From a checkpoint of a small transformer trained on Wikipedia: 602M tokens.
MLP neurons of a small language model. Each row is named by its layer, matrix (gate and up: input weights) and neuron, and shows model dimensions 64-159. Each number is 500 + 40 x the weight over its row's rms, rounded and kept within 0 to 999. Numbers have three digits each. A neuron's up and down rows have the sign that makes its largest values positive.
Before each neuron's rows, "fires after" lists the tokens most often just before its 100 highest values on Wikipedia text that the model never trained on. A number after a token or word is its count.

fires after: "\n" 89
L5.gate208:497465612488516480536514456434499509481527541400504442479523478614527442536475488512434548506492560581507496502556542509505465541497573510533495474456528582481457491549489604512551478486496415474458551511566475555439521538546414471515519507515541486471437431530495462483479528448536471495
L5.up208:490498526521451422492413521459488545505526385521475466514549489594529443478476570462527509494485402428476532516415490489487403476469506494487491454505507523560508500517428511487470520463444478488497547579542475525443457497478410467413527465427475527507469538543519458493477483442492504555

fires after: "\n" 98
L3.gate689:515533558479486505496484509550545455464473482437518537513545548540550513515500497480519516501481516513465497505515530554472558520500555534532501481473500520502558412560445525501453450480527487574551532454450522515563500473485509560441565509570510459532480468479521472505480451488521419495
L3.up689:458573575451468471476500579502431479430546565492512513494503499503428560484463504476488546466534530532479519485556575449502497513477536518474459433501496525449443526472466486405472481504531481522416491500547544501454476495495579487520540550558422443507496455475473483525532516504531482517

fires after: "\n" 55, "-" 5, " P" 5
L5.gate1170:542520525476467460520476617567544533505520505541526534489517453461587459565436497508481477513495503454474491585432487462489556440462498537492570484501520455523521588505479462488499523529500460477472523544494543457523511515481549459520572500525456488498540517518478531526498500506512484455
L5.up1170:530499547495494541504460526569583476502439487509545534530480500438502470528425526549520532462501490489460510536423389493436505463453554563580578488538516468472474460469469434542443530475513549430490517514489558550535537496462559519569517450527495460581509515504509512493541515447528455447

fires after: "\n" 99
L2.gate857:592461527477533468517456491560463491491525438478459491469444485507467490447510440511476501483509536424506487602509527476442486449515499519533427488468499456485508466547496518538467447462499509528568535521531499556502499524565487543501547537560415412534473457562522491461428476418483454478
L2.up857:598497458521490490486485513572456443514521461517543498508452457530503481451472463440493423544515597496493447518492587512445461521467480488570451520537561473464579512542491553465498428472516504485500502483531511569423478534511513512541518528536447476522525501465465516492418498534532551435

fires after: " ex" 23, "te" 11, " con" 11, " De" 9, " de" 6, " Con" 5
L5.gate634:487584458493453446503502508506537561474573498529471474515489464570542448497483544356496537478576508506466471474497490571526507539450434491487510501529457478469548587525463483444494513516597394479522548564526447478456488522520504517541543564515491531577535416460495485480526504495495439458
L5.up634:513550555545545485542511492436549546482540458461494544447523505523550477456482513519486530507455463538494516465491485434486524445452444512481479462444489429498529499448465527461422471469518490460526468511476467500415494510534439539519511512464525544507489487490516446467526459503538484475

fires after: " " 46, " Ro" 17, "ro" 14, " \"" 4
L3.gate337:496448520568440449424483431435404539502485477492468560485482509537517493560492529441478509490490471528585492464456425454582474500547509522443448556506473504496571496495584502570485559476550454607571439468506564502542496466509452468480447464486502555477515473491513516485537539525580507587
L3.up337:465480468448553411417595470554521472541575546494431478549493437479496492575450478525530520554597443485485490514465561537537523561569542526414463552509520503497501522599481499519434548527532500608553445488487485527452500461496527527498504564458510504473532468420495436514448499503546504456

fires after: "s" 33, "c" 12, " " 10, "and" 8
L5.gate53:492489457478493501531537546540467422478468536462551448483486507546567475555498474508451479472526502569572475474564444462522529461542498488542522486485493518477445565487499524494497546531540496550471478542532474493485487467424429414530422515530490554499452420565598442560459463529528516558
L5.up53:516473510543447498482556442510451498529478571556504479473485455480468521513462548480575500503584536562531562512457520518499422517551534472509553487441501471499499503527498508581475518534557534494541511467540492474469470532500550489522495518464429484510501525542520573490492471568636485495

fires after: "min" 17, "st" 12, "oc" 10, "s" 8, "ch" 8, " con" 7
L6.gate508:523493499524426543486524493475452532547537510515506441497496481459582562441515554531492483529513425469484560443449517494430533522468518550443463472518465498463486542496512457504491474526511461482502431516462447419402430500499470572501505535421499487494528529521495508408437505509533586498
L6.up508:535475505467463536590497526533512516491471430464492489491511463485442566456502525533509442477509482447485513525466489484494402460493461553519506490447461489514470440529497457529528520540498470509501600457506546529469461452530456543522472527474498460508515493586452536493398499435466602493

fires after: "\n" 76, "==" 20, " ==" 4
L5.gate1148:535505540536529472535479496481516471512488433441535580515463429483540471539543486460494471479516490457567588467467494445451497494468461471507530476509549488488509515554487507513499498532436511513424553497495483495427467511444537517496566554550465510453534550452527492532523464412521489451
L5.up1148:534537490529528479459505577497449618450528522458461533504511441446476511513515472449569476572485484485522522512485510453492452443453465525491516537485564539481495491518467496529515516467457494521387494483469436542480433565529521467503508530456446546472521574481532432550481485476533472464

fires after: "\n" 99
L2.gate979:498594493476504477569479542539565508502478514525469520478476490433464443497505524537552517394506524551541532547429543525503464472487543499587504483488452516442477460534500581497449475426475411581421500483407449492484534538492493408500510534513558504499525450535511486453531541525535434508
L2.up979:469423488497471473515523539667550496525480502490411485488508454474464524464525529551510588480530499495543515468451508485487468455429507482509496503508465538376470416507445524563430494482608475496537476450488478476501527498490529448509553457504553568521541440506504444440506468512494480448

fires after: "hi" 17, "il" 13, "la" 10, "s" 8, "wa" 8, "li" 7
L5.gate723:488433444501511468475541507487575528434475518516475488528506500565464524552511537498461534442538636515522495490531416537585504428402482501499486533510476502501508504526573484481466499504467463498490464545527500500464475493472484450540525487489539541504493447530515525496508522446488562500
L5.up723:437516449534573445498502585512548435521534492527545445490479526496413502477471462467512545543595457502489492541510466475503508565466506461514495529570495521566532496466464499498491539518435504512490409457526487488528538573485496477450504480593539478457554414527478526437510447472517505521

fires after: " " 51, "t" 4, "s" 4, " ex" 4
L3.gate94:453421468557559473492589498510494494486494464534486478496462491548498510479514478508487493582556514500556491500473536440499579507487519413496521453455506527390464504540442550520492501490456489487514444559456551478595540514443469493462491500457515487558551446502467518492505442530517495569
L3.up94:427388463535568424462495443512460514471474514542516484457484477491522498483417525515512496573452555487539472481452497548533493500531494377492528493555535475429491547509429516554505433542541494490524496536438545529612531513456457448465460494459500536467475451473569504530461431557516439478

fires after: "\n" 89, "==" 8
L5.gate255:541516503529446475502472517440534448444546527542516482546505450591467482533446495468401509492549505485493552519500462469457493543469460496515547494514545538468507527551522481490434483463437473492498525533464483491446521549484518516538493512512462440463540542528594488620565445500468471449
L5.up255:523438562492520504497467515457513531524543457505500505516545438508487457535502568486463497476615507517516502539444447455512497513489492524499547443452535432513526497446473411467427534489442535497447531545493513536417476522443501489503544542404535468516549468531550460462550398489521552444

fires after: "\n" 99
L5.gate435:522513467534554498520500492521491520543503465497509459537459463515405502534479531432486478403484447542476583533477471468540513433448433497531534516457475449432482466495464595425458503474477525491504508523528530507370517514494556528550516582527485494535447486477530423566589440505412511512
L5.up435:519479499582454454498495515521519568500505434521490448495478461464481533478499558486455520517591494527480524516510486429530489490487468487557477501419498435399455552489472540562462542485569510418518529537473509523454533496495541544528523530490517564496407533538534437506572408530397435493

fires after: " " 28, " de" 10, " pro" 9, " F" 7, " O" 7, " f" 7
L3.gate536:529522523457487469485430475480568533485459517584562509488502503532489518454528512495476534546418516570547478490503433494507572433441500518482515464431483565492437404454551452416469420419500608395573517514498548424470499419519477450535442420498572451478511520515442476494512542482509456468
L3.up536:466478485511494473506494529490445517487473487495553521540474484467472527602451547430541491503576532506512458469531512466489497431478493463519532468471485458508431459462521463447534559487461561433509543576469527502504467523487512457488490553472488474615468539445516425561513499474530472539

fires after: "\n" 76
L2.gate344:565524480447486571417439528539537569485525519490449508545484470504473532501513396504492489458479496558507498514544512511506420548479520524499576514447508478488542450497488523487515460571458414496447515540508524541514481467541479527431506525524504487466481469537527525514473453527493482457
L2.up344:489520502451520535426498494499499520463530535502512523514468458505525504490474430504509463471482475544518480528543568487498413551452554497496506461471481496451557402502459499467459418539488454545443494496513496498518480483489501520448507438543537500450475490507519563526497456513505541446

fires after: " A" 21, " N" 17, "Q" 14, " T" 9, " B" 7
L5.gate294:503467545577492495553541508497491501495445529562456486444534447499472500514455491452501569501496580482478490503623524541510548454487465581537509470414535480483519438446460464467530420481498541444543482536443512484550561601523513535510470534476451468514502585503545517466501457480525498504
L5.up294:488455516462516418521542501491479443582488441478510512505482454506447558475487528453473435533499525482471508466458518527539555536514453476517513464404425470595505453530552549569486487589500506521472507536481527552442525489498479550484497512524544474532576500514466527422529431494493489459

fires after: " " 71, "-" 7
L8.gate694:487543434517425572545519559533491499550508486537495521473527528540548513575525437500423502552562520476524509547466477448515464499609481463525538554508516485554543452461525484452495514466499508511487503559497516543469556440515492464500473551508550486502452532541491472398507495531565496447
L8.up694:441457513433536519518590522526535494543448508413471499549496520465512548481523493539513492583463519547501481481556521480509465487466485516549484486448499516526472477515504487477507469533493529560502577495517528533429427465476572503477426534499571492503486519560497518543481569486591600561

fires after: "\n" 68, "|" 8, " D" 4
L2.gate200:433433502521561444519513493525530591445579497528482500509537522472621450477518551499534573462531447585491469520480513487433467467549502548554563537497532534483491420502514510487517493493494519502496458457393519473522445537489499495571495628427507528500453507457469450525479444488491345456
L2.up200:471556528490470529497501528570536439445568488522491414487545503494620509546483551473438479444436493494533473462431443500510444514507467483541550468460436499435500494517495490503478509466522529444533479406438501509461474572498453485472597551466488537505496494535518468448496540452512475476

fires after: "ur" 23, "man" 20, " " 12, " pro" 7, "im" 7
L5.gate813:455525589476483545494495440416574518501498506466427486432475553553546479553429561505519524565494499445573470485535495495486460407443482444519493443432490470525538465489485430456507457434518534440468427480536487513503493530538546514551467498483510529548517448481449470466524470502522457481
L5.up813:446425540449444479502549525521496468493479513509535475538487484527531489464443533464500518477493465492518380536545511514440494404527473517497492532510538516510530528424450445558538527428494558461474490499549483514522473474537505533489529498458468458537470535507523479458526477530480507518

fires after: " |" 35, " App" 9, " " 7, "E" 6, "94" 4, "ance" 4
L2.gate754:478539562523532526495490473461520547508592624497550483542552502507532518551553477551558526545476496483442483501485461497440502481515542514540509463572427453466540479473546500490453462528447515522517509521461524530477514458516464552508513562536454494551495457400480423400450449491543497539
L2.up754:420531510529502578448483496494490578522535580514543423553443463512577480572556510524547493564493492510408443507487512479465505444527545486551497453639446467479537498485500499512486499506506569514525462537484487494466472490506499549553478550563459463490500475436460471425460451474457478496

fires after: " C" 30, " " 12, "C" 10, "al" 7, " Col" 5
L5.gate838:556560529520457478435549492459453524371490471533415465507549498474503501588421466501462572541469491407587488566566513498440470468521439556501510513520531518464512480454440494523522494561417466458537470515457481470439503492459483506459492551484453443472421463460457566577613568471466556552
L5.up838:492477564437489590512543512474498552437453448528500527530553517515568458518481475538557512508481478453496486518605512467512471507522562523496472557534587566456499495456477515526512525507515454482405471468491491522439529523449433547547533461427500526499461489511485497550619511518397516518

fires after: "\n" 76, "==" 17, " ==" 6
L5.gate5:509486542465507494576516524513558531435589501532545512510505407523507488507376442529496528446515460513465522491454508483547487458474462588452482501479487523496429492521499481538451507502561509593488568567453531436548489553471433461518457511491523434444455464506504467495513431494513585469
L5.up5:489522545488541519467511569471520521484524558488450458543477482596496451464529563494482472482534516468537574547471518490476540515511438536471562477509467486455513545516468505553554459502469449498523515483531471545473502540465549516512503474494506565447501479588550513479543446512558448491

fires after: " " 25, "|" 22, "E" 11, "." 7, " |" 4
L2.gate553:493470462463475448497531519505433599462566548642564492479551392466473514459509519541555535460502561481479463485520537480434435452561527439497481521502448474444452480465521486482525485649553442493368444564527452470517522486417499441482469449540510548506504560503500415486498477520512514466
L2.up553:467509497497473517492528525492426569514586587543490490560568431504509570481544472553529477475419530548505520521484444545437490481536569446553477506526484499525540526548462477527502498570549428533454338518490496508521491494448568561547496478549475468466516527461475457547514472510526593515

fires after: "s" 50, " S" 10, "er" 6, "ur" 4, "ver" 4, " car" 4
L6.gate130:484431529575503519430501550554438476485558440570480479454506517554496522464494501526480489521520481511479569471481542513552476557484514575461451444462418495440519516512411464523506426554457470443489465464474517417470444444493451503468485505521515497485518440475543499438485557494501463576
L6.up130:493500514522510504447522559496486516573453533478529529505510468480554515451541508522504528573453466453468478477479482498512447458535558524412493494521550524519462516548462508488481542514547472493527424537449506509449512451475489535441478543558497431579545576483539474531477484502486488488

fires after: "s" 43, " S" 18, " Ro" 12, "ro" 10
L3.gate795:521399541464506464468452487525552474505530491582497483610511499526475563541466516495464529508507460521584488485440565464579536512557507420496471508514447542559514479472466520501485491478508440543566483612511532509529494502491447497498478537513463497484510444483562455486555491532520461513
L3.up795:537523541517518473414496531474463493503473545521525538589504463484523533538552547506570545456439446380481485486427508499525425560479507480587417557503536560533540495520542506497478440506468514573516463523543512530484455527505472498468445450491600462539516547501514494537473494543567430572

fires after: "al" 26, " Al" 15, " " 12, " sp" 5, " comp" 5, "-" 5
L6.gate724:462459458527556569455561521532466518468485474490487511501602486429527482537426477518455521484453501467490526513555581507485490477572502418461503514518496460473441512533424479502505528511461390529491583503517580474485539487528467548558483563521478486527505482452416518506537456509460476448
L6.up724:488512446596534515451516538552526492504499501476477471592478529476611440512474519561497526592435502538506441541507528464475478471554467547555463537469476461538516517474449500435481524479507513496515553470519523523434580495490494511528489455513471448425433522565492449496554584518545539539